config = dict(
    n_kv_head=2,
    d_mlp=1024,
    activation='quick_gelu',
    rope_fraction=0.5,
    init_mimetic=0.7,
    lr=0.00739,
    grad_clip=2.0,
    warmup_steps=200,
    schedule='wsd',
)
MLP neurons of a small language model. Each row is named by its layer, matrix (up: input weights) and neuron, and shows model dimensions 0-127. Each number is 200 + 40 x the weight over its row's rms, rounded and kept within 0 to 999.
A block is one neuron, or neurons of one layer that tend to fire together. After each block is what it responds to, as a language model described it from the Wikipedia text at the highest values.

L6.up37,236,233,172,194,246,105,253,191,183,222,207,172,204,163,265,169,166,214,202,244,183,275,221,194,229,188,205,240,241,237,182,258,200,186,171,209,204,168,204,168,192,101,213,229,266,198,177,243,230,250,228,200,202,222,189,252,227,186,204,224,186,201,227,150,171,191,206,172,101,266,267,121,145,222,266,271,257,146,204,149,158,112,165,177,204,189,197,294,194,236,221,183,170,165,173,177,154,210,188,216,181,141,159,177,284,203,186,225,241,162,171,238,130,201,218,271,132,214,212,236,171,199,216,203,213,210,146,228
L6.up316,244,187,258,175,248,194,214,272,253,252,250,229,198,211,210,161,242,139,235,72,188,211,233,236,139,233,252,182,229,182,141,276,221,202,204,93,225,173,170,205,174,237,186,202,176,255,214,218,191,180,200,205,161,154,104,172,126,199,180,219,171,200,282,224,192,190,194,258,180,229,288,239,182,295,239,171,179,237,168,152,214,229,194,201,237,171,142,245,247,294,170,186,173,165,200,222,216,228,202,200,227,208,181,214,228,196,174,204,237,241,231,157,217,212,263,263,227,197,164,186,166,109,198,204,192,254,214,195
L6.up499,251,158,167,223,269,186,225,179,274,202,194,199,252,221,206,218,196,249,199,199,127,212,213,251,226,166,170,214,188,191,216,285,240,199,205,169,201,249,174,179,246,172,233,163,122,96,142,241,214,201,197,228,183,221,209,156,176,209,206,215,126,232,229,167,144,181,249,185,250,194,195,164,273,219,195,180,189,168,300,138,164,254,222,164,162,226,183,187,200,251,184,208,142,188,210,190,261,191,138,128,199,238,181,212,268,171,123,211,198,141,191,180,229,148,237,151,163,231,205,234,204,218,217,134,193,241,217,316
L6.up1017,274,190,236,217,190,289,207,145,217,221,207,162,182,210,249,202,185,198,194,188,211,239,215,153,240,174,261,191,171,182,177,190,184,147,150,230,245,164,196,198,157,146,219,202,162,212,186,195,210,152,189,178,223,198,115,226,246,166,162,162,160,164,269,196,112,192,160,160,196,221,191,164,186,240,262,244,229,277,115,125,272,234,167,197,191,258,180,245,175,198,200,197,188,236,181,174,168,249,160,253,223,223,196,220,187,157,219,191,202,225,243,124,180,144,270,247,237,291,199,166,219,147,272,213,231,222,289,263
Responds to: Token after lone letter. The token right after a one-letter token, mostly the period of a name initial (James P., R.), else a word fragment (P-ent-agon, K-y-oto).

L8.up8,179,213,167,118,216,160,209,246,167,148,160,211,159,213,217,138,204,110,283,260,234,167,240,214,203,99,213,180,165,189,154,243,143,171,193,197,169,106,164,252,232,255,178,213,231,175,224,197,212,199,209,179,214,180,208,300,152,127,249,265,163,244,216,198,230,215,224,169,229,257,247,262,162,218,208,194,282,109,202,242,183,244,219,166,110,227,174,218,283,215,136,212,208,182,160,130,233,240,167,205,145,202,194,246,134,135,238,255,122,227,275,258,223,178,184,242,184,213,171,250,194,161,234,185,198,205,192,206
L8.up253,214,164,150,273,187,267,129,179,160,144,196,296,182,134,190,144,222,245,136,190,195,137,209,201,281,136,225,145,229,180,173,205,149,175,215,230,308,147,173,179,172,212,210,225,226,184,208,210,227,237,199,154,148,192,218,234,255,237,253,197,226,129,236,272,212,227,222,232,165,193,217,143,129,166,121,209,186,153,213,220,229,252,200,153,169,185,244,155,240,212,226,230,214,247,225,185,80,202,155,224,262,242,245,288,149,193,235,172,180,228,244,194,204,133,213,226,180,160,194,203,236,151,187,216,253,194,275,198
L8.up277,253,147,139,187,211,214,138,230,181,258,217,186,168,188,228,242,179,166,182,111,228,191,163,181,237,108,116,234,245,214,155,205,170,179,194,175,165,203,195,231,258,254,180,230,172,174,302,185,266,212,179,261,214,243,187,193,172,232,179,225,163,217,247,233,189,238,222,191,190,205,173,212,151,167,222,202,245,285,171,229,180,215,215,172,165,200,203,167,252,201,201,293,220,209,148,209,232,262,149,209,182,199,162,191,173,156,214,229,211,210,181,237,188,196,173,234,122,185,136,174,216,128,268,171,234,155,149,248
L8.up577,220,150,197,146,228,224,253,223,164,161,117,190,226,235,198,220,217,249,142,156,172,207,200,160,214,242,180,226,221,280,276,201,185,139,128,191,199,165,241,193,180,238,194,238,214,152,193,175,208,256,195,164,267,246,156,302,290,170,221,200,264,256,196,196,195,137,268,195,209,205,185,185,224,214,224,242,271,145,163,99,253,218,272,173,123,225,235,233,250,154,198,188,161,212,135,207,193,167,157,197,156,164,229,174,137,238,182,200,216,194,185,207,139,218,194,176,204,234,190,298,196,147,214,268,250,193,269,197
Responds to: Mid-word hyphens and fragments. Hyphens joining parts of compound words and names, as in Saint-Gelais, heart-shaped, COVID-19, plus some mid-word fragments like Charl-ton.

L8.up562,185,260,225,168,198,144,234,187,162,209,139,209,210,215,202,230,202,233,196,134,158,197,142,252,195,102,128,189,136,214,246,222,196,209,180,141,231,207,238,210,184,218,326,242,222,236,210,167,268,168,257,181,175,205,242,210,270,211,213,213,232,217,221,212,188,216,165,251,216,192,80,203,207,270,147,204,181,262,188,187,227,213,196,214,167,220,197,211,127,180,177,180,234,216,196,223,206,217,178,216,284,197,151,196,156,169,175,177,237,248,159,277,190,170,249,230,201,243,256,172,176,141,195,192,144,222,117,168
L8.up582,271,100,286,191,238,228,200,207,215,174,123,211,154,232,201,153,125,224,285,209,257,230,256,209,240,219,151,222,213,221,229,286,176,269,197,220,147,213,191,173,226,170,164,181,198,194,236,215,128,153,99,227,263,244,275,219,226,202,172,209,152,172,366,215,214,262,237,158,265,193,266,187,220,271,257,212,71,243,212,168,251,196,107,244,195,152,185,212,211,208,218,218,187,239,196,217,216,148,182,147,217,173,213,174,164,216,189,223,232,199,206,159,120,228,212,175,150,211,198,165,169,222,269,232,192,241,162,192
L8.up606,148,263,169,229,235,240,157,227,119,232,183,223,230,210,207,199,264,151,260,245,243,193,244,236,215,205,227,128,225,233,154,202,199,211,151,152,259,179,227,162,211,163,250,202,137,130,250,247,198,201,252,133,139,126,273,161,162,266,214,203,202,153,263,202,183,237,194,199,231,228,211,203,192,190,155,122,194,233,159,223,221,191,151,294,171,302,173,200,121,192,212,230,211,244,157,179,240,148,189,191,220,223,270,235,212,139,205,172,236,236,231,213,175,243,176,124,139,213,176,194,165,179,305,267,200,249,185,194
L8.up660,127,176,255,182,188,191,121,212,146,169,167,248,152,227,180,203,172,260,230,191,261,215,177,148,210,264,159,255,150,224,217,181,168,244,187,155,217,249,156,121,169,204,224,164,231,131,239,234,158,193,203,176,164,159,186,240,259,176,166,212,212,186,183,146,154,270,117,154,188,190,189,166,224,196,223,157,149,275,182,191,144,179,198,208,218,229,204,244,252,245,203,180,186,216,176,166,255,171,198,208,251,196,203,216,168,224,158,248,195,217,236,234,198,205,171,230,218,195,112,218,71,173,282,149,173,304,202,255
Responds to: Mid-word and mid-number fragments. Word pieces and punctuation inside an unfinished word, number or abbreviation, such as es in especially, the decimal point in 0.85, e.g.

L8.up344,161,232,203,227,205,200,129,273,209,214,242,180,174,200,196,225,209,290,174,175,173,163,223,237,189,264,256,171,155,186,195,248,204,215,216,156,207,222,182,208,250,264,251,271,216,116,231,198,246,225,213,202,142,228,214,147,211,134,196,152,124,243,214,206,227,202,203,295,258,215,214,132,229,258,178,223,208,195,179,247,227,173,219,160,223,234,198,121,217,199,128,103,290,281,226,196,129,207,155,234,212,166,232,195,213,152,160,249,83,194,148,219,162,284,202,143,211,210,164,159,186,176,139,172,188,179,192,244
L8.up573,215,177,215,155,151,216,144,229,161,116,238,168,178,238,183,188,185,213,207,215,209,214,182,231,163,213,249,172,266,191,202,248,193,219,255,186,208,236,224,211,231,185,239,223,127,215,179,163,206,186,245,193,236,224,255,133,202,244,149,170,287,218,268,150,136,111,231,212,206,241,178,136,216,212,223,263,251,207,167,207,144,139,134,149,245,187,177,154,264,144,193,227,220,91,151,195,159,241,243,239,287,189,200,237,209,166,205,202,199,191,163,159,178,167,290,227,235,215,113,211,228,179,224,164,195,244,256,163
L8.up780,176,207,245,179,227,207,263,184,180,191,180,227,242,229,209,160,239,194,283,163,196,169,211,243,276,204,183,174,216,202,216,161,159,219,237,249,220,216,251,179,201,164,224,189,208,170,240,190,176,186,141,183,158,232,243,182,148,191,258,195,230,219,195,222,225,197,111,186,167,205,229,134,240,261,135,111,255,163,175,287,149,195,144,161,236,150,217,96,213,189,226,127,233,258,191,224,231,240,201,202,153,186,208,167,249,266,176,255,207,217,101,222,195,159,165,170,122,278,258,224,164,153,253,92,166,257,202,172
L8.up842,218,274,190,186,278,103,244,188,219,188,232,200,224,203,188,160,144,257,152,197,193,179,161,218,236,179,336,233,163,152,213,237,225,237,246,151,107,132,137,272,206,223,211,182,134,228,175,172,193,183,134,221,260,237,237,232,214,160,179,190,163,235,191,247,201,255,245,218,140,218,301,131,159,80,218,212,240,201,236,190,220,183,184,233,168,175,200,155,172,154,206,199,190,243,178,208,170,223,235,215,123,182,145,162,177,274,199,176,221,219,128,174,154,178,108,185,202,189,226,166,256,155,247,228,132,193,146,234
Responds to: Mid-word "et" fragments. Short subword pieces completing a partly spelled word, especially "et" as in together, diabetes, telnet, cemetery, also said, Azerbaijan, UK.

L8.up255,175,199,236,140,217,226,211,153,201,206,157,146,216,129,106,242,206,164,165,170,212,278,265,300,160,226,170,192,269,177,181,183,239,236,203,228,259,151,151,196,243,168,200,150,253,163,175,264,215,181,256,184,180,195,173,227,239,186,176,160,241,75,160,224,150,165,238,214,170,194,192,239,194,212,171,172,197,230,245,229,148,164,180,210,184,257,191,128,244,283,214,238,200,167,156,150,259,160,198,170,137,188,135,178,151,219,254,180,226,180,177,180,272,166,196,273,188,115,224,226,239,168,196,209,245,191,235,215
L8.up535,186,210,220,241,277,198,133,196,204,177,210,221,190,211,213,133,284,156,223,123,186,277,257,158,215,278,202,283,183,209,187,216,217,210,214,213,180,146,213,132,229,176,166,227,125,229,161,175,154,190,150,185,200,189,190,234,195,163,248,185,153,241,191,278,272,253,174,187,175,200,152,205,230,216,252,240,224,185,208,128,261,149,258,255,210,174,255,240,195,220,201,197,120,171,197,184,253,194,143,207,285,186,208,202,156,157,109,162,196,171,157,157,201,158,171,241,120,201,202,200,190,154,255,214,229,156,131,156
L8.up973,236,212,185,236,147,239,180,141,250,203,238,163,203,121,118,210,197,232,191,222,250,208,276,186,173,201,139,199,248,210,151,189,189,229,206,238,194,148,173,166,164,155,241,254,120,148,174,186,194,200,223,142,224,222,250,240,167,230,171,207,211,242,246,280,200,248,225,252,237,154,155,211,197,189,146,192,140,135,162,239,239,139,245,207,175,141,195,234,220,242,246,141,156,181,204,153,151,167,248,254,251,163,198,248,251,119,185,191,162,192,241,183,194,218,187,216,169,228,172,160,216,215,201,246,165,311,114,294
L8.up1004,125,251,187,229,211,239,186,106,190,135,111,165,204,264,167,176,217,159,192,240,255,269,249,166,190,163,169,219,233,187,213,120,196,169,184,188,156,209,192,208,125,211,236,182,108,221,168,199,192,168,180,141,182,213,180,180,209,189,230,177,296,140,151,125,278,211,171,212,206,182,263,235,213,202,155,232,206,236,118,174,217,192,246,230,172,182,210,293,167,223,183,215,164,158,243,215,233,153,164,268,273,188,163,142,174,179,138,207,178,195,164,207,268,209,191,167,147,132,227,223,177,223,273,161,183,177,279,174
Responds to: Section heading closers. Closing == or === markers ending Wikipedia section headings such as ==Schedule==, ==Death==, ===Specifications===; weakly, mid-word pieces like St-ate.

L6.up195,190,220,209,224,291,210,287,188,166,178,158,247,200,159,126,172,238,213,210,254,176,179,207,163,237,247,170,261,265,134,231,200,201,219,191,169,171,254,168,163,239,129,250,146,148,119,219,240,134,182,273,185,176,232,219,213,176,227,117,243,137,165,198,190,242,230,191,143,156,197,170,165,216,194,245,182,210,159,240,204,268,263,272,173,237,151,287,228,259,222,178,197,243,153,227,211,200,209,235,201,181,201,228,135,190,212,203,211,161,134,181,115,192,191,157,85,186,130,172,211,176,224,283,160,179,217,198,244
L6.up512,170,162,219,180,188,189,143,207,216,165,170,166,185,184,268,205,281,173,243,165,209,166,175,181,273,181,233,226,232,181,237,212,273,194,209,135,161,220,130,208,172,196,221,224,227,194,192,173,229,175,246,221,260,272,180,219,297,244,171,251,180,224,265,198,225,263,128,135,191,153,227,182,178,163,215,254,192,251,146,155,226,166,226,235,133,243,180,186,200,253,117,186,170,122,279,223,180,167,238,230,202,198,168,209,170,240,230,188,170,217,171,194,221,154,122,163,174,138,171,167,149,58,197,195,206,228,193,221
L6.up853,269,149,251,211,170,171,161,188,247,179,235,210,222,166,217,202,200,197,252,174,203,143,181,219,123,194,194,167,217,240,198,147,156,177,141,189,146,173,220,176,185,159,224,153,188,172,180,228,203,174,207,186,181,214,171,149,251,185,151,206,163,180,228,219,270,194,210,167,152,187,237,262,156,236,151,171,263,241,188,192,229,220,212,163,194,216,246,256,215,283,181,182,156,208,206,165,222,159,218,283,169,177,194,192,313,172,199,175,186,250,173,171,154,187,223,164,168,136,179,151,141,209,264,224,249,249,172,270
L6.up949,112,202,154,188,260,282,203,193,271,215,154,147,223,203,204,154,201,218,138,257,263,197,182,276,170,212,173,187,169,288,199,130,134,220,211,221,243,228,225,172,195,239,237,178,156,192,136,207,275,103,179,181,204,273,219,207,280,185,272,151,229,203,229,270,222,181,247,178,146,215,182,182,227,209,194,207,193,210,193,279,171,209,176,249,196,184,212,178,187,179,186,191,243,160,197,180,176,245,225,195,170,150,189,155,117,166,115,195,179,178,181,205,190,200,115,160,110,260,188,196,251,158,233,183,248,154,244,170
Responds to: Section heading closers. Closing === or == markers that end wiki section headings such as "Personal records" and "Year-end charts", plus weaker mid-word pieces like id, ost, ay.

L11.up848,167,203,125,161,166,183,220,223,240,240,164,212,195,319,183,163,165,282,203,198,239,146,215,172,201,184,180,229,193,127,235,257,177,180,211,251,187,127,230,174,217,184,198,149,243,172,267,160,227,218,224,109,176,174,185,233,214,178,222,200,174,211,215,218,256,150,224,264,215,215,319,150,134,235,256,194,192,178,215,209,166,230,223,227,174,198,167,143,209,208,211,192,184,223,144,250,180,189,221,196,236,184,202,173,272,194,172,260,239,215,194,247,220,216,181,197,213,166,141,285,148,196,250,231,180,189,155,144
Responds to: Compound-word hyphens. Hyphens joining compounds, especially after state or compass words (state-owned, north-west, government-sponsored), plus mid-word fragments like spec-ial and place-name " in".

L8.up41,173,212,134,224,235,202,134,124,238,258,93,258,116,178,149,183,179,256,244,251,158,260,244,237,226,162,177,178,202,165,145,241,175,151,261,232,201,249,208,184,206,265,218,228,193,209,202,252,119,126,188,251,170,194,203,270,175,248,217,180,164,262,199,134,247,177,145,167,193,207,146,168,211,232,162,243,177,174,222,179,289,196,203,208,220,171,169,212,191,202,179,146,298,250,138,172,163,207,209,105,267,180,194,222,212,196,181,254,218,217,225,214,166,194,206,213,239,247,208,177,212,277,174,168,183,151,168,171
L8.up60,289,213,210,219,220,180,232,279,140,210,180,272,257,160,245,165,279,228,197,192,228,203,179,261,271,166,213,212,140,178,220,217,190,139,250,213,247,106,185,176,195,149,191,311,249,161,170,302,148,113,190,203,219,161,156,157,252,185,214,194,195,211,146,223,145,229,148,220,123,213,165,118,217,178,285,203,206,154,170,124,166,235,193,235,164,245,163,185,134,208,165,177,207,150,236,247,166,223,190,222,159,141,261,198,187,171,200,123,197,132,145,178,197,222,270,233,173,228,240,222,237,184,159,183,217,203,201,172
L8.up594,171,154,261,125,231,273,156,243,233,233,126,297,139,165,207,148,223,258,250,208,210,212,157,175,170,232,212,165,203,190,156,232,226,170,223,183,234,120,257,176,121,193,156,222,211,235,284,239,199,146,183,159,225,152,211,242,196,242,150,173,170,132,194,186,230,117,165,161,143,222,145,148,231,180,166,282,183,244,283,191,210,228,182,202,180,206,173,264,208,167,177,159,261,253,235,195,167,202,254,163,176,151,232,211,176,140,255,161,215,221,112,202,197,235,202,219,173,217,256,212,234,192,260,204,204,204,168,260
L8.up813,157,131,294,230,271,231,184,223,235,191,220,260,167,222,232,128,205,180,231,248,215,189,121,199,235,190,259,93,202,191,164,205,197,149,314,168,231,139,254,194,212,229,222,244,181,239,216,182,215,117,187,238,110,199,209,307,268,224,186,159,157,242,193,276,188,89,189,153,218,209,225,190,158,185,240,233,217,196,190,186,214,200,187,208,169,206,200,194,245,142,207,97,207,260,171,213,123,191,195,141,206,268,176,192,175,189,225,191,174,239,171,182,92,185,243,247,217,192,189,218,169,246,190,242,189,187,211,179
Responds to: Mid-word fragments. Short interior pieces of common words split into several subword tokens, like ov in L·ov·e, om in C·om·munities, g in le·g·al.

L11.up862,193,227,191,235,186,234,152,259,144,196,229,223,99,213,147,193,206,137,171,163,157,202,185,243,211,254,256,225,191,221,258,228,84,335,215,221,197,184,152,122,218,222,228,164,192,167,99,210,232,182,140,215,168,134,260,214,230,222,167,262,198,190,252,254,219,229,138,146,240,242,224,196,249,189,166,235,210,187,221,174,230,252,213,202,188,223,135,157,203,168,217,189,220,202,250,153,216,160,192,155,221,185,224,117,216,208,201,249,158,253,239,243,209,211,175,211,186,226,129,170,200,168,271,227,240,280,147,166
Responds to: Mid-word continuation fragments. Word-piece continuations completing common words split after a short start (s-ing-le, say-s, seem-ed, g-o-al), plus "a" in "As a result".

L6.up10,225,178,161,147,231,151,177,254,222,188,120,148,215,297,150,243,144,137,244,222,194,144,194,223,211,246,136,211,207,219,203,115,217,221,246,233,180,171,205,152,219,125,216,188,164,171,122,282,186,212,250,180,242,156,223,210,215,233,187,189,213,200,174,149,156,215,267,146,242,236,227,176,231,167,178,167,262,280,282,110,122,201,227,134,178,163,162,141,168,250,158,184,181,243,177,180,212,268,205,148,198,153,249,153,156,294,189,231,180,194,162,178,211,201,213,228,189,264,280,221,173,192,231,161,153,189,226,295
L6.up107,186,212,186,194,223,190,156,218,260,214,130,184,219,204,237,227,213,213,207,284,251,221,176,257,227,237,167,195,199,271,86,208,174,158,151,279,239,204,221,131,129,155,141,185,224,188,211,256,250,196,208,126,272,134,255,247,164,214,192,244,146,234,255,170,180,151,187,162,182,128,233,149,206,186,191,179,242,233,185,233,227,245,230,180,148,228,86,171,237,184,214,184,252,204,222,197,148,131,139,176,189,191,178,233,256,222,253,273,220,227,186,231,202,170,195,242,209,173,172,246,269,268,209,201,171,215,154,198
L6.up232,197,188,227,223,220,147,186,183,245,253,224,201,134,244,252,198,132,208,244,187,204,231,246,254,183,243,144,130,235,198,187,214,191,222,218,207,199,247,149,174,156,198,283,229,219,216,220,188,307,236,220,230,220,275,245,232,189,162,189,208,188,214,238,128,122,152,254,237,231,175,243,185,182,169,152,175,179,210,263,171,202,234,216,186,246,259,112,192,159,177,218,164,258,265,234,198,126,213,197,211,234,198,179,179,161,196,217,243,186,230,180,108,226,172,173,203,270,152,270,266,234,178,252,175,190,163,166,207
L6.up410,125,218,221,137,219,224,207,303,193,218,134,211,239,213,209,245,197,235,158,202,300,236,222,202,200,247,209,170,208,158,192,220,195,211,204,226,234,187,232,140,200,233,200,236,232,159,213,251,170,235,189,158,253,198,274,243,198,163,139,240,233,154,157,148,224,190,129,90,178,284,217,124,262,161,189,282,208,171,264,151,195,148,256,247,159,189,207,229,171,207,194,224,202,232,218,154,255,282,201,178,85,186,202,193,212,212,171,149,201,265,230,187,127,192,190,255,151,205,201,270,135,360,198,175,187,189,221,212
Responds to: Early subword inside words. Second word-piece of a word split after its first letter or two, especially the "o" in Goals in football statistics tables; also Aggies, gymnast, giving, FIBA.